python train.py --num_hidden_layers=9 --hidden_size=224 --num_attention_heads=4 --num_key_value_heads=4 --head_dim=64 --intermediate_size=448 --vocab_size=8192 --hidden_act="gelu" --norm="layernorm" --norm_place="pre" --norm_eps=1e-05 --positions="rope" --rope_theta=10000.0 --rope_fraction=0.25 --qk_norm=false --attn_scale=0.125 --bias="all" --tie_word_embeddings=false --parallel_block=true --init="uniform" --init_std_qkv=0.034 --init_std_o=0.0075 --init_std_up=0.034 --init_std_down=0.00567 --optimizer="muon_variant" --learning_rate=0.00194 --beta1=0.93 --weight_decay=0.063 --lr_head=0.00375 --max_grad_norm=0.5 --warmup_steps=200 --schedule="wsd" --decay_fraction=0.657 --decay_shape="linear" --final_lr_fraction=0.02 --batch_tokens=16384 --max_seq_len=512 --doc_mask=false --train_tokens=122600000 --max_steps=7483 --dataset="wikipedia_en"
MLP neurons of a small language model. Each row is named by its layer, matrix (up: input weights) and neuron, and shows model dimensions 112-207. Each number is 128 + 32 x the weight over its row's rms, rounded and kept within 0 to 255.
Before each neuron's rows, "fires in" lists the words (lower case) most often at its 100 highest values on Wikipedia text that the model never trained on. A number after a token or word is its count.

fires in: "and" 43, "with" 21, "as" 18
L5.up119 [120  96 156  74  86  71 172 143  88 138 156  92 147 132 113  81  85 149 138 150 222 102 115 113 154  88 107  87 143 137  86 188 164  88 174 161 114 120 139 153 133 113 124 140 123  80 135 123 159 189 161 101 137 112  76 153  81 113 116  78 146 100  62 187  92  78  79 159 138 168 108 156 167 105 155 145 132 123  71 105 126 167 133 115 103  87 174  90  98  88 173 140 128  95 131 109]

fires in: "he" 32, "and" 18, "being" 6, "his" 6, "was" 4
L5.up443 [189 170 136 116  58 100 137 148  52 174 166 174  69 139 119 102 131 150 146 130 146 154 122 122 141 144 138 101 169 120  75 175 174  99 112 148 157  89 154 167 174 179 121 114 148 140 141 179 147 142 137 145 158 123 155 161 119 115 125 124 122  80 145 129 111  96 110  99  98 109  67 192 157 159 128 114 134 101  66 139 114 127 153 157 169 142 113 123 161 108 164 156 168 163 132  82]

fires in: "the" 52, "to" 18, "t" 5
L5.up382 [141 120 144 153 154 141 227 195  98 119 117 185  56 109 173 139 141 127 153 117 141  73 104  68 197 101 132 165 100 138 170 106 133 104  85  98 129 176 129 194 157 116 114 113  94 129 122  87 192  86 132 123 146 140 124 149 154 148  87 108 169 134 105 115  76 136  95 121 126 162 130 107 154 150 175 207 150 180 122 105  81 117 138 125 138 118 119 168 139 121 103 122  81 131 109 144]

fires in: "his" 35, "to" 15, "s" 12, "of" 10, "and" 7, "a" 7
L5.up103 [126 127 128 202 110 117 112 117 129 160 201 172 152 159  41 170 100 148  93 177 140 122 180 136 131 172 186 163 124  71 128 109 116 119 154 114  88 127 146 152 101 161 125 104  90 125 114 124 105 240 130 128 104 163 128 173 133 125 120 176  62 179 133  87 123 172 131 147 130 177 125 116 150 137 129 108  91 106 159  97 127 138 112  86 191  52 124 101 108 116 139 135  85 117 124 180]

fires in: "as" 40, "such" 8, "shrek" 4
L3.up379 [163 110 123 109 117 143  52 176 126 134 130 117 155  96 118 101 125 138 185  96 111 156 116 138  85 149 109 155  79 122  60 118 172 114 118 145 153 120 154 114 127 119 152 171 187  90 124 154 139 118 130  93  63 160 107  90  93  98 126 151 128 112 136 172 153 110  92 138 145  73 152 122 132 105 104 103 144 161  92 140  99  55 119 234 105 117 113  96 215  72 165 123 143 164 142 124]

fires in: "he" 49, "his" 30, "she" 4
L3.up390 [ 93 115 169 126 166 132 100 164 133  90 172 113 106 204 155  75  92 185 112 109  62 218 152 102 126 118 178 166 122 143 127 152 135  75  51 160 164 144 182 105 120 149 116 129 148 122 155 171 138 142 135  66 125  76 114 154 139 121 122 163 104 141 159  73 143 174 171 140 165 152  98 121 167 113 117 127 130 100 180 119 154 142 109 109 147 121  81 150 103  81 155 140 113 115 185 147]

fires in: "of" 65, "in" 8, "s" 8, "to" 7
L3.up35 [150 128 156 160 123  49 163 118  98 161 145 123 107 140 120 119 121 165 105 163 156 163 182 111  87 138 191 154 157 123 144  91 160  88 167 153  85  72 142  86 125 154 121 131 145  70 156 130  87 106 130 104  93 164  87 136 138 156 133 174 118 130 116 135  83 172 130  84 166  88 176 171  83 139 142  98 117 165 125 187 113 151 102 112 182 101 128 136 131  88 195 144 165 168 169 154]

fires in: "which" 53, "c" 10
L5.up221 [127  67 152 100 147 177 116 102 142 173 111 100  77 110 109 134 121 106 142 155 155 136  93 146 126 124 120 146  57 135 125 135 117  74 116 146 112  98 174 109 104 135 101 162 165 172  85 124 113 121 164 167 139 170 124 170  92 167 195 160 107 177 118 120 136 122 110  83 133 128 153 146 116  94 118  88 141 100 165 109 166 173 109 178 143 187 119 167 116 114 140 108 170 117 129 133]

fires in: "it" 22, "which" 21, "i" 14, "that" 11, "there" 5, "we" 5
L5.up404 [105 201 148 135 170 151 147 148 126 122 117 146  75 116  47 101 166 134  72 169  93 110  94 139 151  91 111 118  94 118 125 133 140 149 115  79 150 138 196 211 105 144 149 120 167 161  72  30 158 119 112 136 142 227 135 144 133 138 124 142 119 174 109 130 112 141  81 176 109 155 153 144  97 180 187 138 164 104 213 112  86 102 113 128 140 116 137 150 123 134  90 104  79 113 140  97]

fires in: "under" 13, "to" 13, "of" 12, "from" 6, "joined" 6
L5.up365 [145 175 112  96 118 149 113 150  91 101  94  68 138 126 158 157  76 143 110 119 112 128 165 147 112 100 178 144 129 120 113 153 116 110  84  81 114 119 148 140 124  79 117 201 115  81  87 145 122  99 159 165 114 143 133  93 144 114 127 117 157 115 137 125 105 107 146 143 153 160 141  86  75 136 130 160 114  93 136 117 170 113 121  93 195 104 142 109 114 135 167 204 119 122  82 150]

fires in: "is" 35, "most" 18, "re" 9, "were" 4, "was" 4, "not" 4
L5.up294 [177  96 109 132 123 113 131  78 166 144 137 134 134 110 126 119 143 158  87 136 113 137 116 125 162 135 160 180 112  89 175 104 147 140 148 158 168 175 142 157  24  77 154 127 133  97 181 107 176 153 153 172 163 166 154 128 137 129 134 118  95 109 133  72  97  82 146 109 144 174 120  98 172 151 103 127 177  57 175 122 122 174 163 152 122 159 155 130 132 112  66 100 142 112  98 128]

fires in: "000" 22, "00" 22, "30" 9, "10" 4
L3.up170 [152 104 147 165  86  94 106 146  98 126 138  76 110 150 139 138 131 106 147 147 189 137 105 158 124 103 140  55 137 117 113 157 170 204 135  81 150 160 199 129 124 105 109 135 139 123 131 120 122 111 158 110 119 122 133  67 136 164 152  83 110 114 143 174 127 145 195 103 170 136  54 140 119 116  62 120 161  96 118 139 197 196 153 104 165 122 130 127  95 128 135 143 126 115 111  81]

fires in: "before" 27, "after" 14, "when" 11, "eventually" 7, "quickly" 6
L3.up272 [105 133 105 136 154 132 132 103 131 126  93 146  77 180 113 135 158 161 116 164 132 132 133 143 140 113 208 170 159 153  55 171 173 126 142  82  67 171 139  90 149 105 176 123 201  69 157  94  88 128 129  89 119 148 142 108 150 162  89 124  95 125 147 115 201 176 104  79 147 132  58 126 167 171 155 155  96 102 125 162 108 134  73 124 196 116 169 163  81 102  86 109  93 166 134 138]

fires in: "his" 75, "her" 17
L3.up408 [ 98 120  81 183 208  82 134 123 109  89 149 135 117 178 148  99  83 125 174  66 120 183 142 147 179 161 143 146 157  67 149 127 111  64 110 158  98 129 177 157 102 140 102 167 121 142 110 148 161 153  56 110 127  98 129 172 109 147 153 157 132 163 118  75 166 178 149 184 150 156 128 123 162 127  97  99 139 135 224  85 134 142 112 193 135  57 177 144 141 115 131 143 119 113 142 141]

fires in: "has" 20, "also" 18, "he" 16, "had" 12, "born" 7, "personal" 4
L3.up173 [ 77 125 114  47 141  75  69 179 126 130 122 106 141 163 159  94  80 175  72 136 114 137 178 127  75 146 167 144 140 164  91 158 154 133  98 146 125  88 122 121 134 170 160  53 106 182 112  90  69 146 112 120 166 177  86 138 135 140 116 223 132  85 185 124 131 126 117 119 134 125  71 160 146 191 126 131  94  54 163 188 101 135 120 140 149 140 135 148 159  92 158  90 176 115 161 143]

fires in: "a" 23, "of" 13, "his" 12, "an" 7, "one" 4, "their" 4
L5.up401 [127 140 130 176 133 162 121 137 183 111 125 139 152 135 159 119 131 158  85 125 153 126 119 112 106  98 156  93  96 121 194 138 121  70  68 100  98 155 205 102 114 113 105 140 135 116 137 148  71 147 100 105  90 177 120 139  67 104 137 221 163  81 126  86  85 148 145 109 141 129 142  94 107 143 110 111 107 147 154 149 183 140 134 142 102  55 186 162 154 116 143 159 138 174  70 141]

fires in: "after" 62, "on" 8, "since" 7
L3.up238 [112 159 121 110 114 151 123 138  62 101 168  41 117 159 100 109 154 121 140 145 188  97 166 132 144 139  60  75  91 125  95 159 179 194 119 112 128 131 139 101 144  41 128 106 112 123 176 151 125 140 137 126 128 170 202 154 127 169 140 111 109 123 149 162 129 120 116 118 179 119 127 123 141 174 141 129 132 102 116 163  97 157 139 123 179 148 123 165 123  72 163 138 166 132 137 165]

fires in: "as" 70, "made" 13, "making" 5
L3.up211 [186 113 140 104 135 123  76  64 146 113 163 107  68 118 144 144 121 154 132 163 147  72 127 117  94  86  86 129 129 148 145 178  43 122  79 109 225  71 187  99 153 101 119 128 133 162 135 124 171 158  78 132  96 128 122  75 110  95 148 154 102 121  93 135 105  82 142 194 150 164 115 135 146 176  88 145  75 132 177 121 151 118 113 181 189 151 139 116 112  83 119 189 159 143 151 102]

fires in: "the" 29, "s" 9, "on" 8, "milwaukee" 4
L5.up10 [109 135 143  87 137 151 113 113 110 109 106 102 150 177  68 111 115 146 124 117 101 127 158 131 177 134 117  72 161  90 103 186 116 134  80 135 112 140 157 166 125 108 132 146 119 149 167 123 139 165 141  96 131 124  97 112  73 127 149 158 138 110 150 122  82 169 148 102 109 167  92 139 124 122 123 133 103 154  96 132 162 138 106 225 178 113 134  84 142 136 195 172  89 177 127 161]

fires in: "is" 41, "are" 6, "was" 4, "s" 4
L3.up358 [ 96 165 120 171 127  66 174 124 175  99 144 174 140 105 152  89 134  61  70 108 111 123 128 149 123 124 164 147 119  99 174  73 164  88 119 162 157 161 139 124 165 127 102 102 123  77  93 108 160 113 157 122 213 139 129  89 167 106 149  84 145 123 105 117 175 103  75 153 146 167 141 156 145 132 152 109 166 136 126  82 102 168 109  83 137 174 111 158 143 160 134  94 170 147 170 134]

fires in: "a" 61, "one" 21, "each" 4
L5.up235 [128 148 147 122  50 101 140 111 120 169 135 141 150  98  56 105  55 182  97 123 175 149  85 105 118 115 104 124  96 110 149 107 107 115 109 105  58 114 130 177  55 136 141 138 140 120 118  92 181 120 120 163 100 119 157 136 170  81 136 194 189 170 110 131 106 102 102 125 127 155 124 114  38  87 232 195 124 137 131 154 145 112 124 135 134 123 134 133 114  98 139 122 190 135 139  80]

fires in: "the" 84, "thermobrachium" 4
L3.up260 [112  77 150 141 140 101 180 174 145 154 155 149  92 132 141 132  97 101 131 106 120 113 108 124 128 147 113  87 110 120  88 100  91 109 122 113 144  87 104 188 145  66 103 113 114 146  82 144 162 178 126 196 111 183 122 158 112 106  99  92 136 153 163 160 154 126 112  76  75 130 132 186 149 111 185 147 123 173  89 108 166 143 116 178 177 134 196 121  94  73 121 155 135 123 127 155]

fires in: "as" 78
L3.up57 [204 115 137 116 111  42  98 145 119  92 127  97 145 121 120  75 142 116 157 151 113  90 133 125 123 102 137  85  97 112 162 123 151 135  83  57 121 118  95 125 139  94  95 147 115 140  85 147 133 103 110  98 132 182 159 120  97 100 135 130  73  89  91 163 106 134 120 144 157 117  67 105  94  68 141 117  98 106 144 156 113  99 158 128 130 160 174 129 111 128  67 154 125 122 160  98]

fires in: "as" 64, "q" 7, "ascent" 6, "asmat" 4
L3.up247 [134 154  47  97 105  85 124 145 109 106 122 100 140 115 133 159 111 128 141 127 135 130 189  97 140 101 126 117 135 171 118  86 131 156 130 128  41 142  92  53 118  99 133 157  89 180 130 152 128 177 148 127 211 152  88  87 169  66 100 168 167 151 100  89 128 121 125 191 164 115 159 126 139 177  97 159 100 139 190 140 109 141 110 150 135 178 159 133 117 119 144 118 139 129 141 143]

fires in: "and" 13, "he" 11, "career" 10, "is" 6, "born" 5, "andalusia" 5
L3.up348 [144 137 140 117 158 150  73  99 139  95 167 120  90 180  81 188  58 185 123 162 114 119 134 117  96 111 113 117 163 164 170 162 142 142 131 104 127  31 179 163 152 143 155  61 136 129 100 127  87 161  95 138 176 130 127 156 155  95 117 140 136 106 114 131 111 130  96 119 162 167 103 132 140 190 146 115  93 141 135 146 157 233 141 147 152 115 101  99 111 105 132 155  79  74 121 133]

fires in: "for" 37, "of" 33, "to" 9, "by" 6, "during" 6, "from" 4
L3.up333 [112 124 143 166 109 139 102 141 128  79  72  88 121 117 114 127 110 170 108  77 126 104 167 145 140 148 129 144  72  97 137  76 154 115 122 152 126 148 130 126 238 140 154  56 123 172 112 133  97  67 150 147  51 159  80 134 154 128 131 116  87 102  73 122 145  75 160 110 174 110 146  98 158 163 132 142 132 127  94 117 177 189 149  68 149  88 106 118 111 186 170 141 184  97 163 126]

fires in: "when" 19, "after" 12, "to" 11, "that" 4, "of" 4, "so" 4
L5.up173 [ 57 121 133 184 122 118  96 157 167 102 140  97  96 170 113 156 119 125 123 148 113  81  49 113 212 174 137 122 145  83  53 156 156 116 151 125 120 115 121 157 143 110 168 119 106  72 167 165  67 139 169  67  83 123  83 155 112 132 128 155 129 189 147 133 137  99  93 121 103  84 170 161 176 107 198 119 140 128 122 145 179 131 118 110 128 147 140 148  85 106 173 150 164 169 148  58]

fires in: "were" 14, "is" 9, "was" 8, "are" 7, "of" 7, "have" 5
L3.up53 [149 159 143  91  61 105  90 168 138 135 112 119 175 170 161 127  78 103 103  93  91 137 167 119 133 153 112 107 103 120  98 125 155  96 116 111  94 149 148 110 146 152 101 128 162 126 120 151 127 154 149 105 135 102 163  83 124 151 155 166 144  94  81  89 105 159 114 151 155 158 104 106 153 126 139 130 126 177 205 124 115 133 127  99  88 133  98 139 117 121 125 158 124  95 151 141]